Weights of a small transformer language model.
Size: width 512, MLP 1344 SwiGLU.
Architecture: RMSNorm before each block, biases on query, key and value, tied embeddings.
MLP neurons of a small language model. Each row is named by its layer, matrix (gate and up: input weights) and neuron, and shows model dimensions 64-255. Each number is 128 + 24 x the weight over its row's rms, rounded and kept within 0 to 255. Numbers have three digits each. A neuron's up and down rows have the sign that makes its largest values positive.
After each neuron's rows, "fires after" lists the tokens most often just before its 100 highest values on Wikipedia text that the model never trained on.

L5.gate779:102116122112155135136132128120094107131095082101113087158133141128115118092099133097138118160136103158117076111121129116155139149119172116109110119161141191139162143113117187138103140096115092137130128100095104105096136095148123116118157122074136119146119151131118113128117140107153143119125129149123115114126111140142101137153124109150162125133140102098141124117116159130116133088134106087126104146163108111111160102084149142114087114125094100076128135164123122143172090077054168102134142163192178137071143081150094149123128123129121082108144150067172160101137103144125128122
L5.up779:166176113129180112119157168177138157138132128144125104118116155123124119153143112153151169169182121107115144082118153107138126126161123132130114121132172085150205103141100122136134114107125133147112153102136148122140131122151146142137143118118171136167062122147083133095136152131094143146089118098080128164120095125109115115104144145109104089122116094101135108138138133143103114064110187118156165142175135106098115123103153091155099122119106161109115084159160118124170128112134171106136132133113170089152111113143081141144113145131135159096167151100123164137148146154168173148
fires after: " |", "|", "."

L9.gate236:104137136136127106151078135166132112093145135155157126129152167128108134120096131146114162147157087154132121093183161119119160107126080118135077162138134104135145121124118109112137120144065168108158124115104131067146134130099139109133115149136104162082144141128123147137146120144162130101143116122079143125137123142101076104095123134125137145099173141126154138160089097131124119143092160116126135117182140106111166102157126187139119095064117151131131128156160163145121138105127113169120135157156088156126132131118126157075084157102128072132080160111148133138107180125145143138
L9.up236:161148170129165103116147129096134134131138107148139096121098092142124128151125152101152115140141088153112106161122154184118160146102155134067089094113136142129177125138121085117177093168126120184171173121115169103112128148111149152129123108105134131132121124125130127117130103142109107117128095129124151107131117146156139110165114088121117168141093197075148150108144111129130191137091133126159157143130141110109131092105155144149124147099140122141111149142119149108138154165135135120120110068118144115158125128183177158099114104116124147102199099086130086125148096133143146118
fires after: " |", "\n", "-", " -", ".", ":"

L13.gate1318:137119088158157129151163149097156109121142105104112115100154114079137116097149134111142086160106104124143150110090114135112133102098130119112085144133148134146139118144080113117127138138127140144123138122154108181141116073178117139140107122132139160142155137117153134114150110149132116113097121147076104181132171099144164122112159105163143142098114113130122158115148136120128148148149139106133132107130148124118115130116109127158114126149129098114085113138096150113108159114119130154121126151086118078151126095183112085115123105146095168155132141124148147098131106133128114164
L13.up1318:126141107141139093155120116130155199137069179164130111140117121116122116148131143169114133149151118129098131126125144122157116141093134118150182103110138170091103099089143086111133154152122153157126147123107110130106122142084136120112147161133133107142151135118106123155168122124163103118132129143160125118147163120108134149129142116155154139128119134125134115101152145128125102111129119149123187182090157114169118126111152142097098168122136170118137104129114095127131144137120107158125097098150135098168142120156140116167122133123117138134130136159136150144116147154150133108
fires after: " |", " –", "|", " in", ",", ":"

L5.gate341:102107137126086134141164092137171104156156146128169172106139184100184128097137134141118148082157135127113163165108140112104135126140142068166149117133126142134167103106125132129100141139111114117116108105127086103108122108136101123135137158069138141116138170136116078133155132170113105122152132120115105138133128109128102117093132135143134078151101114114108127177142122118100127159131119115114138137134106188109114100187130127104170120090118162132093120139111140144173127111109135151137145138087130155146136152119084121145083162119103138133168090106151111102146106116168138120
L5.up341:110142161143096134092181140131112084075169133150103138114107081148148092109097166159173097156105117121142128163133114119115097121109116127113100129139125103112165138146127121149139104083108142137126136207085108102109148146155098155123150119164117145112164105159146103143118102116169125131108147132119112160133147102140151133119133119114145147151081165119124150133131183098169135117105111158144089132123110143113115144072190154158120174129121150090114122152117158131149157119129138135111143136125111135118093144183091144144123117134152110115086143145170131142083112113093107132
fires after: "1", "0", " s", "4", " years", " –"

L4.gate449:132161111098109116093150127112113134136137158102138118099139139086137130085156120140114102132133104143083135155171151144163119139127114112086120170115142109128116130127117139142143136107137122080151092118108128136157164109109152113136138093100103145115185122138153142097156156134123139144126104167131111139116085110144136097124156106165081162085175097137132089119069113131111118127089175154122131113127146131126072139112133136147136080075155148162162116146107155147164143151130140147175159133137108104140134140134115167121136133095175143132170129118119155135130101133141124161
L4.up449:168108161071171156102159132154101130137185129170120133168108164084156128149144142150168088151132127093111131176125129107155137140115123118106145110125148128141136184139117120103109102152105146150094111164136152107159087098131110112119099112136144098162145106114128121159160177128112110132084138145123132097102147150146093122132124150144122116135106139127123136129137106132122139150155141122174167112140092127134149175139097160129138147114102165162082140134161105118139149121103157122135120094131117151162107169163159173186086125140100113118146120078136147138095154122132122144
fires after: "."

L7.gate504:140146133113130111129161108168135108116098112138116172131137110122135111115116110085124129121146115114130163125118135145110119125134142109095128105091140113115129105065113110147126108101080150157109126151127098108121154153130113060176107099101138108120152161156076130103118102097110125158172140089137107125126136068169132092141125166170124147155170150089148120094143187111098139143119136133108137117141091130134138124112136137179137108103105128129109115157151109098125191112136132118160115152120124130117173106146127103101158136141123119093125114089111128127101153110093140135
L7.up504:140149124129173153100130157127142192127159118088093164149154137122170133139139102158148104161156118122087090106115102083089156147152090107118083182146125107115140092106116162141135146164110119128132124059165176131077153160119080110130132138163116100134119136150165147103124135103148111111147122129099103162138134159147162045129132114123129107139140140161131146116136126147138115136104171135142137116138109140109099103142170108178086133121151121142104150118128135130144110131129099131130152147115135129088108131152090082153137121135184143130113116124117111163088138118096105149
fires after: ",", ":", " and", " to", " |"

L9.gate585:125066115116133114138141104139118129180118114127139137135143128134140150121139113146132116165121171151195141108166087115096125162160136112153164155115118162118152139114151126128127138084096145125112083091104182113102128133117096107136100127099102170174104137096109130128137100092136130131127106173157129097109125113139135087144124101103114150123147135157132162144126149120134126114116114137150139158165085106146155148146144138163144106120166141126103135133132146143160120154101174148097113102157164139082108137146148115136119143081130111092171142144150138119138122129146128145
L9.up585:166137123115137140134164134145094163112162128169096132130085188159143137118119178110181131146113116092153112127174084085112170099103107096183125125125097143139123105132144116120140102100155159129083156157097143090167113066114087083147102188126124175123117111129104091143122113135180108096125095113120137141126144118164131191149135142119117165112168143116166084140121125132110113067134142113128130138139133107144136161138150126159107089122100138135130112103097149095111128135142141142121167128149148122106189144139148137122128097145133111119107136132100142162144113108159107173
fires after: ".", ")", "\"", "rove"

L7.gate878:144105128172140139141082148123129114117169099151118121166130148126117169115144101124126124164155148124135148117123113081127097114104146181151109113144162121131107125106135124121114111162105133148098151145120175076151161100165157103096117163133123112140121131090172101153141082155136138120130095148116078145143087128118104151123158167114147190111141137141174146132112138136066103138099152124093117124120105123157096150124124119136136113127133151114121138100141132098135073109136102113118143128117156127099137148168139150162133136100119124140061171131164126154129147133154132126
L7.up878:103153163117100096125103111109110103085162186122174122111101145154092108093092116145159116119124178112165133113147143151128124116115142173121094156111151144142090088124159131152136161134121176152094133146093144119115086133109087144067175147155123109123126168142194085144096124132116115120131115108154176113128145169161137124119126127146176135098130166141151121107172126124082120119150136181103135110111140128132150139139143136121130149141095142148128131092137076129105129140111172095102108115113166139129132162093143057102175117127157130102181123155118099120139127115159115101
fires after: " |", ".", ")", " were"

L13.gate128:127100169115115118136129102092119146111142139111132110077140141152119140140131164084128130145101080150097138076148160097127126159126099111123131137093138126123127132145111071161118066132148115121133140145135172110134107151148138132080141097098147127137134102115099065168135097150128057158112167138140086112126141149141121152045137132104128082146141125124115146136151109085135127139136156113131135112114124144141081142168160141118107128086110118146120125139133140144121129141169099134127143114127115116101132124139117124103165172137097092141110124096131116127132157116137122125
L13.up128:125141139160127145103134091149125140114131093106130111109149143132108168124115128141145140112161134103144106162105091141134115101133133142146127138117120130083101147148076160128109129095132105109156164157144129149163113136102126179102135122110115130106088150151117151129164115191137150140150160110160180144116150099154119139143122134122092126120095112120163138119100166076151118129113144129101113164118147122142151121064130145098126166124112133161136158136131123105124128136137142142128176126136103109114122080128118124117129162103135124100107122126148089148083180152140148066
fires after: ".", "0"

L5.gate1222:112119149102143123102139158100137142107117111127129121113093116125125131118111166156158137128121157129121141149153126121151132152132129114085163162089110165125093179106121116088092146078123105109128145113113109135113154142143119136120151149130103110155129128091136103132167130111121159120081112134132155113170150128093171116130154141115139126115122136083157093106155112118101134100101120141119094125103068123098138144158103142126164113097121141118114182145147101158132107119107128146107153142122148123161173102139130094095163101118112120142122141141143171120133096137107126158
L5.up1222:147135149166179126159178132117122164137152137103125139129145155127118133089118141132120143148154135136131117096171116117152120139120113126143130157147132092139133165144157135128143097117112147115164107108073138117119144116131096092128134078132118131152150100135139122090103118119176112140137126128076128114157139131140130150152119102115125125135145119085122127165114165070135140139142147073136157116132133105132114135170107070120121122122104110156125147148141124112163148116165098136132114157123113129107075174179118107075132108145132125086123126121153147143084105145139118170
fires after: "\n\n", ".", "=", "\n", " was"

L5.gate1236:129126136130130106075144145129146136143131178118128116113137103122119139101073118117141116154134094136123101117131129094111122132168177159135129101144156099103159157112154116150134119124125131171130119172160142121144108133112120107144152115102157152141139106132134121074137100183127102116137109155112125185095123131131123094161149134113083133108131150088161102094103134158136126095123114093143115127146139113130152130119133155124119122164123105167099117149116135118118145108101124086116101118185150109111147128147074150109126115119135064137124111137120148160133146158142161135
L5.up1236:081150128120107125100180129129126151115144130143120134101130096120101144146139135170105126137119076124112115145165139068132159127141115157111137125131137114126129117118144141152093128109148125150147096143159111088139127167137153116110120125096164143148148133124122135099117136142135107143078190092146153137111104125075112121085176124134058163165124108090107136148136120156124112101133159112149102117138125143145131125101128154162148125091099148135102144147198123132115140089110113138118128129172140135126148115129103137086109142106090123104135115125120092158137120097094168126
fires after: "\n\n", " was", "."

L13.gate1105:130110145126129159115103130135113105158157145107126131126109104124104170136122127151147170155137087152095069124132106124150107102105102073102097092135104150101126137127113149113095117115161184132160141115121094118148154146077117121115110133126103110126166108103146108116115110110143126115140135149120191124153159121114110139122141140133091166121134104106136119080099125126216103095092167168092102095122116140122109127110106127146091121110144119150125167129147150186160083134118161123117127133125170169109162123158145125104107123114138114137132143112067139075138099124151095123
L13.up1105:154129090109119135100143124111122112132114149145105142158101143141109161145146135141142140171128127159131105111139108150156137089096090137081128063127126142145102136134124072159140138142130117167131098137137153160141120114140142073143157110149114156109136068107125112142160172107153134160108133132102129122140170123164094158152145204112124151137186140109130110157125179140148122123098135147095096095108133144133103101130129143142132128102121152159148122154151150113113085135147126117102115113147151163122140069090148102122104150134107142159156121133134131097090134116133102093
fires after: "\n", " Dark", ".", " The"

L4.gate472:126115134101087109142107134113100088099167090092099136129122119111119144105138146151166135141092160122141142108143094117162099127117137146188110111091106134102115145097128108127170127142163127102136103125108148096145127119134116089144132124157133105152125126111135141145114113172112108108102119152172133152149104108144160130105089134109116162119115101150162101131140111158148124176126132137163160098112118089134144090102102153103101135152141061100156145200106174079113124097106087156120142123112141130139175121157114133082136131180158136128157150105152135119143107119112121070
L4.up472:115128080152156121118148088145128121145066134132143097124131156120151080153183094122101128147138110168160146141122118151143101118153152119118108109106132118119104096119119118086149131119127132082158144137117144164119157140133128113151150122154092100122175119106131097147096163145132137135149135088118126177132129165123135098117150141144124110119145108127103113104132134119108108135159145166135143111134088108146138080149110092131151124187112142163129153140133138122129146117101064105136114121156162137133120118104093109115153149142138095114114130127163168162130149150110137101
fires after: ",", "ct", " in", "rem"

L4.gate114:086117111088126173113133141105128114134115160107146133127122124111109170105132125127140109092111145127120125109176101122138131147112127107064122146120133140180127141084127134102105119124130125061151160134077125138146108116134105149121066163148158117096128086090113105151153130151137130145116128135125111109145118125132153093102139085138116112108121156147157120095158117145124184127113139136098139154090088135129117142136073123163161125150122127118053139076110153150184113152139106119165135126087149143158094117129096121135148133082129118137119139109118197111146101142122117164
L4.up114:142114136128111151160098127105136111136122088129120097140132151135169118158138113100132111116126165150144120129114160104104124132104136133156055157146109098119125148148134131142106122142173103140141117147093183115110141102152126121143145112112145126127161122120125156155154126112123118070156145108082123115128095128127127090145120148123141168151108131132104115108129146155147154113147160121114120120175138066173112111131143166177153120135140082125123150135105119100119079113069079097102107125112125120144122143146097120139108089108120133132129137086183115123119127089133122176
fires after: ".", "=", "\n\n", " However", "\n"

L4.gate317:114135109124112155102130143120121091128122142112084132180155139092154125106081136099132163146142143102136107089127138116141121097118094136171116130123133147134088136132106141088150146138120129131142139119169114145148156154119132181168104140140105085150125119086102119149135108164140118116147128137122100125092143119175135134124087161093152113130129125132144158180112109135165127094118137096132121132158101138108094132108094149124104117107153108140119137152111093143171118114121128148161152111168098123132168113141133115139106139122153170137090182091141112144115161128136131153
L4.up317:119090121142096170121099129151135132158161135122132118149139157108116163109140129087179124151167152102135109118127139084156119113109133122110099141097098133145092204110140106095128097120121110113144097130159112100123136077129095123139120140134123088159171111129146125151149139176138141137127130138111126125173130105168109176171113138073097157102113162166144085123112132112151101126097135092134147159126134120092093070078097128154127182132126124153123143115135125100081116124150124146170137114139088133155128093132131113117125122103196141103152119135130112117096151106107103183
fires after: "  ", " Party", " Candidate", " votes", ".", "za"